python train.py --n_layer=14 --d_model=224 --n_head=4 --n_kv_head=4 --head_dim=64 --d_mlp=896 --vocab_size=7886 --activation="tanh_gelu" --norm="layernorm" --norm_place="pre" --norm_eps=1e-05 --positions="rope" --rope_base=10000.0 --rope_fraction=0.5 --qk_norm=false --attn_scale=0.125 --bias="none" --tie_embeddings=false --parallel_block=true --init="trunc" --init_std_qkv=0.0698 --init_std_o=0.0 --init_std_up=0.0698 --init_std_down=0.0 --optimizer="muon_variant" --lr=0.00466 --beta1=0.95 --weight_decay=0.061 --lr_head=0.00673 --warmup_steps=200 --schedule="wsd" --decay_fraction=0.85 --decay_shape="linear" --final_lr_fraction=0.0 --batch_tokens=65536 --seq_len=256 --doc_mask=true --train_tokens=282800000 --steps=4316 --dataset="wikipedia_en"
MLP neurons of a small language model. Each row is named by its layer, matrix (up: input weights) and neuron, and shows model dimensions 80-207. Each number is 128 + 24 x the weight over its row's rms, rounded and kept within 0 to 255.
After each neuron's rows, "fires in" lists the words (lower case) most often at its 100 highest values on Wikipedia text that the model never trained on.

L3.up760 [131  94 149 112 125 124 142  71 141 148 175 106  80 115 149 118 153 132 127 134 163 135 120 105 100 157  94 114 112 152 145 119 139 119 164 106  90 108 140 131 140 142 157 150 126 125 111 107 119 109  73 117 150 150 116 140 110 106 151 101 124 145 137 109 132 130 109 147 105 119 118 122 145  93 120 169  81 147 156 156 126 147 119 114 112 150 139 170 104 157 124 122 135 123  89 168 134 173 147 149 119 144 148 147  97 121 148 167 149 149 161 139 100  94 136 132 152 105 142 134 157 117 132 124  67  96 142 106]
fires in: "also", "is", "it", "only", "one", "have"

L5.up423 [ 70 148  99 134 140 149 141 107 100 124 116  92 125 126 153 108 153 138 142 142 129 119 106 137 143  66  76 143 114 131  90 138 130 105 133 130  92 140 158 142 111  83 124 118 141 122 191 111 121 135 131 123 121 121 120 124 138 177 115 160  89 120 101 115 173 105 150 139 169 106 105 138 142 131 133 126 144 122  87 129 135 122 149 132 151 129  86 137 130 119 124 145 148 105 120 116 144 126 154 102 149 122 156  95 135 123 159 131  89 129 170 153 128 112 125 134  93 124 108 128 145 140  87 118  72 140 139 158]
fires in: "by", "since", "time", "from", "years", "would"

L5.up128 [104 114  97 101 132 111 176 141 145 129  71 141 154 133 140 148  96 125  94 150 109 169 126 182 114 104 116 155 158 104 138 142 171 141 116 163 127 132 122 140 144 158  93 160 131 132 121 161 163 141 146 126 129 108 138  90 110 135 116 147 141 114 107 155 139 138 149 113 148 134 133 137 149 139 170 148 110 103 135  68  72 143 119 141 122 136 114 120  97 134 153 113 126 133 110 123 111 113 167 168 108 131 139 110  80 134 111 132 152 169 126 124 151 135 130 126 175 124  94 125 122 117 152 108 128 107 141 160]
fires in: "000", "million", "100", "1000"

L3.up67 [161 137 128 139 147 148 161 144 129  93 153  91 114 122 136 125 152 100 100 146 118 107 138 153 127 159 124 142 136 154 142  73  79 148  87 159 187 142 146 102 129 107 116 162 143 144 114 141  99 122 153 129 119  77 136 167 105 140 138  89 143 119 119 119 152 136 119 138 134 115 175 102 138 130 152 153 122  93 140 130 102 109 177 152 124  96 145 161 150 132 127 114 115 109 105 164  82 115  93 150 103  93  77 142 106 103 139  95 119 145 146 127 118 131 122  95 146 105 115 102 145 116 130 101 105 110 111 167]
fires in: "to", "debuted", "diggs"

L8.up594 [119 119 105 104 114 128 183 132 147 133 125  80 127  70 106 108 133 164 141 102 180 123 119 150  98 120  94 159 150 144  87 134 158 149 158 106 168 121  94 112 164 122 117 102 125 121 130  74 107 142 137 165  96 120  99 131 124 111  95 124  96 145 132  85 161 161 126 110 151 111 141 166 110 119  98 116 116 146 123 105 161 125 134 102 171 142  96 136 102 117 126 104  93 112 124 128 128 114 136 136 109 104 137 133 113 164 110  96 145 149 162 167 138 171 127 100  86 125 143 137 118 124 159 112 158 107 145 135]
fires in: "would", "will", "known", "may", "chose", "described"

L8.up851 [113 154 176 110 148 132 147  99 146 113 113 138 166 138 120  90 121 149 191 147 104 147 116 120 156 123 158 159 143 159 125 135 133 130 148 137 154 130 169 141 112 151 141 103 110  78 157 183 108 132 150 113 120 116  70 107  80 160  94 122  87  92 161 142 157 117 135 152 144 113 140 117 147 143 127 130 134 118 124 154 118 139 105  99 131 158 139 165 126 150  99 130 129 101 147 112 129 145 145 101  90 128  99  69 122 138 116 128 161 129 123 165 166 153 123 156 156 140 134 102 161 109 171 116 108 123 131 115]
fires in: "for", "to", "after"

L4.up594 [ 78 124 124 104  99  92 104 131  94 125 108 152 149 122 138  94 130 166 147 142 132 120 194 144 116 106 136 132 160  90 116 175 134 131 124 147 145 148 180 106 165 153 147 156 126 133 152 134 120 149  99  95 152 130 146 151 123 121  85 159  98  65 138 127 178 111 142 100 158 154 127 138 105 113 131 120 152 102 129 138 130  71 145 105 148 130 103 159 115  87 116 123 125 116 104 136 110 115 159  88 117  85 136 143 121  88 155 113 178 132 140 116 126 161 121 115 151 139 110 100  98 113  96 120 134 163 118 131]
fires in: "with", "by"

L7.up779 [133 136  87 114 116 118 118 146  83  92 139 140 121 135  97 115 149 124 128 126 155 141 159 133 133 137 123 100 152 160 163  91 142 124 139 115 128  89 173  85 131 143 133 144 102 187 135 121 100 144 101  79 127  92 133 126  80 137 107 142 141 114 148  43 154 112 112 143 138  97 122 144 115 124 132 176 155 120 146 143 121 113 113 175 113 155 115 130 123 163  64 163 147 166 164 121 123 113 115 125 139 110  92 163 151 120 131  99 100  80 106 136 144 104 111  92 179 114 147 136 134 106 138 145 121  90 103 126]
fires in: "a", "since", "time", "while", "lymphoblastic", "before"

L6.up848 [135 110 119 134 145 177 139 100 144  75 135 126 134 131 117 148 158  99 108 126  99 144 165  91 156 125 119 109 132 109 164  72 160 112 114 146 142 128 164 115 110 123 106 143 159 174 167 105  92 117 137 131  75 124 105 104 128 122 117 115 127 134 113 112  88 127 110 138 127 158 160  95  91 134 148 123 114 134 172 121 171 134 170 105 128 100 103 169 117 149 100 154 108  88 111 145 156 141 130 151 124 101  83 139 144 172 141 115 128 116 125 126 105 167 110 132 161 186 115 140 149 177 134 130 147 134 183 145]
fires in: "to", "of", "after", "despite", "by", "while"

L8.up476 [129 130 113 120  69 125 146 148 180 130 119 142  95 110 102 116  99 131  92 111 147 158 140 131 175 152 142 131 141 120 141 145 125 121 159 114 147  98 175  99 121 138 159 143 135 162 132 154  80 117 142 148 155 149 114 138 135 130 146 154 126 132 125 134 114 181 121  86 131 119 145 124 124 133  97 161 155  99 146  97 142 159 151 112  92  99 171 155 100 175 110 147 159 153  93 104  96 111 152 125 146 113 102 135  91 108  89 123 142 128 151 119 136 141 128 124 109 163 130  61  99 176  98 107 107 114 108 144]
fires in: "and", "york", "or", "ukr"